{
  "qk_norm": false,
  "bias": "all",
  "max_seq_len": 1024
}
MLP neurons of a small language model. Each row is named by its layer, matrix (up: input weights) and neuron, and shows model dimensions 224-479. Each number is 500 + 40 x the weight over its row's rms, rounded and kept within 0 to 999. Numbers have three digits each.
After each neuron's rows, "fires on" lists the tokens most often at its 100 highest values on Wikipedia text that the model never trained on. A number after a token or word is its count.

L3.up2263:486555499474481541506460479537599516529440510491592470563480451571565460479462489577502542510542506512477498433500545515471557522467457456480501516498458517505524514478512537504596569535562460449428578442531504463396565560511504480536516540449491456492479512509530545459419425615488541470548473509416490465487519518455535434468553439461539469488497623535445540428499508494444437411601555477504545468548486468528484546527450521563523489485456493536578469460507430419439507547565470480461480498526460503488556537516478544481502539450514487530499416479456485526495561487449520441528413530486421478494527597492532488511532546522523519525535483494483512499468570506515465536501493470450536526509507518435514586507455501494491411549523540584529522451481454505519478472506507
fires on: "o" 22, "on" 16, "h" 8, " game" 7, "ang" 5, "ab" 5

L3.up829:503471567448474468516527491568459463448379463512571446467465546584602587536415540484475394465483514511531487396533492492518482532529529540513487411497415470487517521506544502456479439443494505521441512488488455471464523443521473468518503510494453448523533567449493458501481491519535477509518523520484583495462558512467482551544438544463524465452485588460539607454463527492516515509530492517521515480526470468576529590445405473524484404505482498553504497477507506461467484512551475501499458390477494599539546561549501574502470495450510531523453551569441480508493537540498523519435412540507522517539544521545482525561597521477410477490470551528451521522571537475484550501489552537507458518529468501481509482513492471545485495471535522545520552474483409545594424451549523
fires on: "'s" 30, " of" 26, " " 8, "s" 7

L3.up736:478554490576529524457482540496454522515444457489551506480553430504437529505555520497460474459538513521537440480537470479518481489533482458487418486509553465483547493465461522526469493384534457516477519525508457475527561468494557497513466475512480528497432555477490475482476439547452514502510509528482420567536472504506544466496469584484589452474502523461488421488489452536552558497471465553556541518500489589550481478464513469529556483587476504567552486462486492424486515492490510429512534439521394525458542477507578507544528479489446493557497430430512437540515477494441479474488577450504551522495466529547470482559499483559455498465520476423477456546475575567478472471558541487515557489479528509495475549497531547466515436541508531455539531460407453520500522486541469
fires on: " to" 20, " or" 14, "/" 12, "th" 6, " and" 6

L3.up1261:488520536563519548548500572455521561481505507514551505508554514460573519563467467467497477559518456468495540428576434503432471443508449463524485370507466473630501514442489458470447543498526472531547477477442572522462573503430494499533472504491474541438453488472510514447531444506484493484455493615482458487439524492435508515509490493512528541532518517513471508478485430524536518426482490581531520446504543478423498521543503562494508501494421484540479515457469507538489500463519501495548519463531483542458532460437516561479507497479420412489492536477412529556444582532454520489532537440514503507467586565516511511493507484532489516460511505434494509509470546528586562460538516523434515476520538439440408453563436484487523495543476556562586456410529504509552446509476489
fires on: " or" 28, " of" 15, " and" 13, "-" 8, "–" 7

L3.up1727:488510549520534442523518567591515451510567451471537532456495495522519453489548534501481530527604505439463441498472501497504505473423478508548551489479503549589478491481500532527521537511602444470541506447476444469482577547533461571495519487533511484474500495440493482483503437525493494532449501524462453574574548554520490576480496562504505450525472485448552482579510490496560539483480473469532505512511403561509475532509493503451515535459487532461475486475480499539481426550472452567485464463535479464578484628480538517533465532525460575505494481533520486487558551526477458491502496438590489535588396530482510489514522535390539512509534510463483507479490522560488527520491446543479539523517480421453482465487542510503475516528567487496519456416489458442493448483546555
fires on: "I" 30, "t" 13, "S" 8, "or" 7, "P" 6, "on" 5

L3.up1083:518494561568499489463523509582537551472506475525491501444522456495470522456508470533553504545527481469498474507497480494397579514415457542474511466466506553481595506556482527452527437498521515545445493499476597485533468519429472464486507435489481469481491552534508431486515463568525536489448480485460450501490463490518506462497495524522591463477487547464405519536536569579447487479562435539512617477464479461458564474525460502501534474603562507538536523510419437512475499539505540484504518484479459540517627501488534513514498543482450469472449501510511495508487541439432513426540509512538412488493510568468399458451441560497565499513548489479553485474412572475494559475547538537464518552522411505491501517534501532504482472583596513493528543500471442462458489466578505
fires on: " to" 30, "–" 19, "or" 11, "-" 8, " of" 6, "from" 4

L3.up982:504564502543535510467383513489440575444505460565493449548465469480444463568494519573486491520544513588494513561458513536455516467481467508531516497457507472528525486477502526549478529430506491510507561457467467532452531471472404522468438521534520533444478448416539551470540483535538508479448460518453432477525429460555536466530508523552493437515554554516401485505475509502520481500589564418575494423518453541445479521555529485540533464535491415532476592486482479499504460494494553428461505519499462514585494444393516488556496521496554473435493486492527571516538492535503535506509490549512490468471444528512555455547430494507453526558510487516551464556493498520575530514515525558550535515506524524488450522477555509534447492540507524390534560397363430524485476476501548
fires on: " to" 22, "ar" 10, " and" 9, " or" 8, "–" 8, "-" 8

L3.up1187:487566534559487497507494448469510543536486455487601522527466508573460488516474408530498483471571452530550434500526437472484524467435519492546495501500541447437551512531518496399503469437562511508566546481544546515437469516480532495479511514488440517623493516495578508511496493566510520479505479464514532506487483530476464457488524513487555526482561520437443525497475451523477476497500499486511510475467497522574476494559450526557552414402537507516444449464457456482524517534493433457464472496485472555561579518464430527493522558506524475578470517490465573527543549501507497489542458536542447543518458425499569514449523550524481487463448549505538487555457529524497480517494493487537525551491509422468484517481422485462551475449458494554563515454506460469473468465486481
fires on: "-" 28, "h" 10, "ong" 9, "i" 9, "ang" 5

L3.up653:450495481618524464469462483496515483488503514451508490460504518458521391469504509431550461531457472478533472482546488411457533549512525532554563473474532489442509471422530529588548448483453537467522494504411519471541534454498537594480536436497532508552572514498529538415520414494537518565448575494526429532515413496542589499515455509561481501576520457471533488476456501468518475469497540548503519540517499487481488574516477469515484526505448429510528519498517470520426479541481462459504529476411446529483471585500525496487450505436454561498435482563509526503530488513470513527551475481524520546460563414507445463499495498468423513513485527506467543535586549498575462481482505544585501551561491509471497496528559516516516506463541479500545535441562467563536490456553522
fires on: "y" 23, " of" 13, "uation" 8, "p" 4, "ise" 4, "ati" 4

L3.up1901:507497530529564509466464493535495493502456499523512425446463545524492501560548457533536467413540520532565509560524525493383458597471521541502515433462516480486484556447521483464536495471463492506476503466497556604480462475481458501573527516451507475498428545416476564485466503447421473475506456501424467508498519498581489525561502528496588462542536462530485498493413558431468558504516503533544500492519509597460560597472522577518454460501524465472537485491468562514507514494534551503543452496527465459543607472513493495549554518484457501433519493461569499515485457470399529432475495511479514547514515547514487493512521484496489462552474509513495480465498441509528492503537527476526506477498532478498470615475515497529566503473473554415477561490394546498526489484586483
fires on: "," 15, "–" 14, "4" 13, "9" 9, " to" 6, " or" 5

L3.up373:468535518522473548525600502529489510455482451491511567522519505442512503468574470506561463445488469536464491466542488478484523522479424501524449419457488476460499471488481469473493463485547554530515512534467521523529443490469515507458561504470431490461537508495589572490520542565493492495494530509433502459451509471575487485510474537509534521519465500487487474479560575563510506477503535479552532495485575512590446554489492554553476499484531456581518496431494544546534469556510486518583481482538483548507531517507561491505473499476456508500481497446451533534442440466498533472428477496536410482612567448514555427524428431530542521543500442470438517525539494469551474541508476504464540528566544492486436517503428536504523501490442460444517473448514500508529498482440563
fires on: " of" 19, "im" 15, "ed" 7, "ing" 6, "arm" 6, "aring" 5

L3.up2077:510453555526526470439536486524523545438508454528511515509489482544509462480477501555499451451498450450584507468480525531441505468490458553552490477417499529516458433421486492500484481500500497457501494497493535475481551543469503493459478566519540484456510505437499498511565517517450457464485507499504524559468577482505559540530547571541478463500506532419463502422489526544471484454515511514560488499508502497476493521451405494503549473550450428541592538451495473556434494526517474486460474493524463564526548483460535482537521514527451468566496506434486558577549510537469529505485512424568478585450517497462526541489485483418464533531574486436431502462476522594517468518500467486534434479540479516495524490490525548548459464571506507515575556509483514448487455477568547
fires on: "." 15, "z" 11, " Z" 11, "ed" 8, "or" 5, "os" 5

L3.up1321:516528497515474540494532463503537504463473464521510454546569470498521470470550537506469441442487515533497534538501446535482506492480463502519503457568511503620540535571481504455453499374518506545514535461525571542461501534478491520470456507463486476482571490482534585539543479553502487509484554497489517558427600497498509527499440529526571468513432505503541559493447511551511530484537493524504523480472516623530578548585491506471472484501564491496546497449460459461485459550535415442455490511536490507570456575497511582540523440466503477497467475481500521561533503551474544513512442516491406476531551529507444506512512436474481480550513489443446558511508486462508490473537527570530521497503495472495482459523486568565548458525512531502544556514446498527491491454507526
fires on: " of" 51, "'" 12, "ed" 7

L3.up2220:478547457477527485515461487443464512433514445462560495472527498528486531554528528428489511531533511459442551480563507550462476550496464542533486471548528527416437500485537502476471519606547439510465474506509528444498472511535499568541446519450427476460524515436517533521485540454468521524464526514542477462469542559496476501513556497553501435499457503473545515533523561524450573496508576548476520514459560489489523541486476550544397479535495540481528493488596495544524455505496534520499496531530499580527512468564504451502489467506512451517515484472453468501485435519490511467496462460493452487524426449481539496503564489565480506477438538541485542544421511489484426495454482483505514532435618497482540527523460490481455569494476471472577476504529510537537544481526526
fires on: " (" 27, "a" 9, ":" 5, "re" 5, " music" 4

L3.up1675:561510526590544507463552511479511523457485493493453417449554479485430497522465505553541499452507458473422490573515400479427535500494458474497465497507500501482565484554507497443508441459553508538523504425498555491511451502532471554575514485552474488499520606470505544479507481494460494538459468477539450540476496554501476546523512541501561497501526436439523476498550514524524504440481514554471460535497481465513517613450568536528483396490490487581535540507483438516505470550600452493479516548578470549505499514485471544586475479470565426501529465472478488490502501445431593521465543515496419541530494452466432541535470521482508504582472500505479541435506523490543477518433459567577447527501424512487476485499443530499483471493422500504510482483449498538583473459485541
fires on: " of" 42, " David" 17, "al" 5, " George" 5, " Alan" 4

L3.up1867:523557494455506505503457508461494519556499442497492498452549443530533541499444529529502508438569498506503441444434532503512601531422526465486557488553538569473501489484560554499561485499499500415517486501519538470573555437544455454471572509550462443542588479457517469498538476548456546538482492472439502514450483526507473495527528505607507565496476491487468521469464525537454511446448487513475482445519506419584535462496492498433517512563449426432470503531551479511523450529489452536491517478521502521551589510436471543467515485496538505464449507519460531502478507534429483508505479401438501565439478389522474550539431502480451544508464616487444487516533465487493499533434569523470549514504572502498549498439516489567449463465553476464521511497437516576508493487510542
fires on: "h" 28, " h" 15, " hall" 7, "re" 4

L3.up2252:462519521540532437515540534575555538413540408527520490516458536517489492599495441552503438511539534522478476484484507477517470483474495496488497429459425562522489509501427487512556475487565448454480465492439460478488504444461508540508505476427448488521540509471483524489483443489455592582566539493443544510501495494537449480496484532486471496530502618500480545611503521558553406523511548508596497559531552475500451468464506550451530500487544482491542544468469489516451505554563463524520483489529509500544481492491551532590549499542452475545480470482499518501525510423427511462516553500487421514558518523467446588538504478491505480534431515523424513534434533510493547519482474553505532475547493525577547537501499475507494401490527481522492542461529385471487557498487555
fires on: "or" 25, "on" 16, " of" 9, "ul" 8, "ing" 7

L3.up321:424516511524449545572437500440451462455543487551443414552500538426570489480487414530523534457504496500558472450487493479481544441502453543581434478548533494524477509531448520450410432474480459559478508564491485448485498539447472576500544485493463602473499468427545558550472521528493533508531510474439452505489536498517539541498552487580547571510527582457480476509533496529473513405424516494464486507543479529488434499413502544526516394528515464503498422492454434547443425362498512526428484490463487542453563514483453505547533513515540499528547492396467480547474573523507558481467503526395447512533509476452435515480521566506507480483527512407494598524579572531497459480535534501497470538475472552513537535547461441542490506524464575551458488483521444506452470444515534
fires on: "," 21, "-" 16, " and" 7, ")" 6

L3.up151:496532559468526526510474377500576447519482502502553484487510551503504502507541481596487504499525496535466540512520521556508462566390485502474518529556397589473534556406643498486469488535498562513516596462513468519462474512436501529570502529496532529508549549499476568460518486482506480536505439508481453487520498477505546444552466541531534511564517453458491492533438531409498498397479518500563501417538421502450504468467485587515639516522425483529565473533507503550527495522498545539554498515556520491515542525505496463454514493465442476541507469526474511545482557513527553473500542533561502489508569477453487525496560478542437510503472567515552544527521455591494552542475481476543510543514485504495483469499476498531445444532486592502492543517435467474517473471504503
fires on: " first" 22, " most" 9, "g" 8, " only" 5, "'" 4, " name" 4

L3.up29:559494472488526526526508520497515498439448507501544545509512512565437534611502476572477519410585523476534540429532480502553462524476497531519445444474533485558546547424571454494492488469472441524508596486484526521432548452521475475564524530454573463448558484481477489486470432488498493500579453516548503522440486579514567527548516496483495487506441528511485531470467504478553545473549482597515571465530520463520510548462480494511505475451424430530547535495516539502494483480508501484513546484503426581485518525500504513449441556490468443525519482557487477483520534497465507537443504477422446506531515624555479546542505538486388477463549543543503536522460530542512432523530534483540472504553543518503402508445471495523518504522443524544569541457489467483538468472612525
fires on: " of" 41, " for" 21, " than" 5, " da" 4, "-" 4, "\"" 4

L3.up1863:479520493551548561377504528465482483515492440458506518507481491471551502519582464451468480517493516497468500506496384488493470559535476509486428475512551532511516510482485489461523452544475538501427544446441501498557533488541489534499486489435471493469459562442483498505461491536466457437470558478458460480497560525480508594466532450560525546545487598518465515494520588527528483412496576521488457549494569556482481526475448535535458528471409469566486497436490506502496514507552480524475458495498580528479483529555496513487496547462428484559478485535469487534510394513504548479547577514522473496518504454410458555522586575498432493519496492422546517495490544509516541522516429457489454525491484525510437560570449507491490512466498472454512448473498542451487462478506492
fires on: ":" 57, " late" 14, "id" 7

L3.up1492:530440532529502598434503549532513498533444556519511540498493505532536519487446534605521508476509506394492497413474555562574551483441497570479501478497441501523533516459487512472480469478564555467527436447524592513495542506449538465462543562529464468449497522454545481510478538554436532496481486523389554513514429521478494447514551566542525507494517507451498492424500513473451485426481637475509517548512491492545532462519503522532502486527491447510486539519495462444560496561482472490513477461429473538550462538506499486538485508413557499493491430454519527518447497562458498548459524423446496492467458485567523499458489523450507482493505486522422518527533484519577518539475517477443485557469392522503457581513443494477558500530501451463519495478581407504479460478464478
fires on: "est" 24, "ile" 7, "L" 6, "el" 5, "ass" 4, "as" 4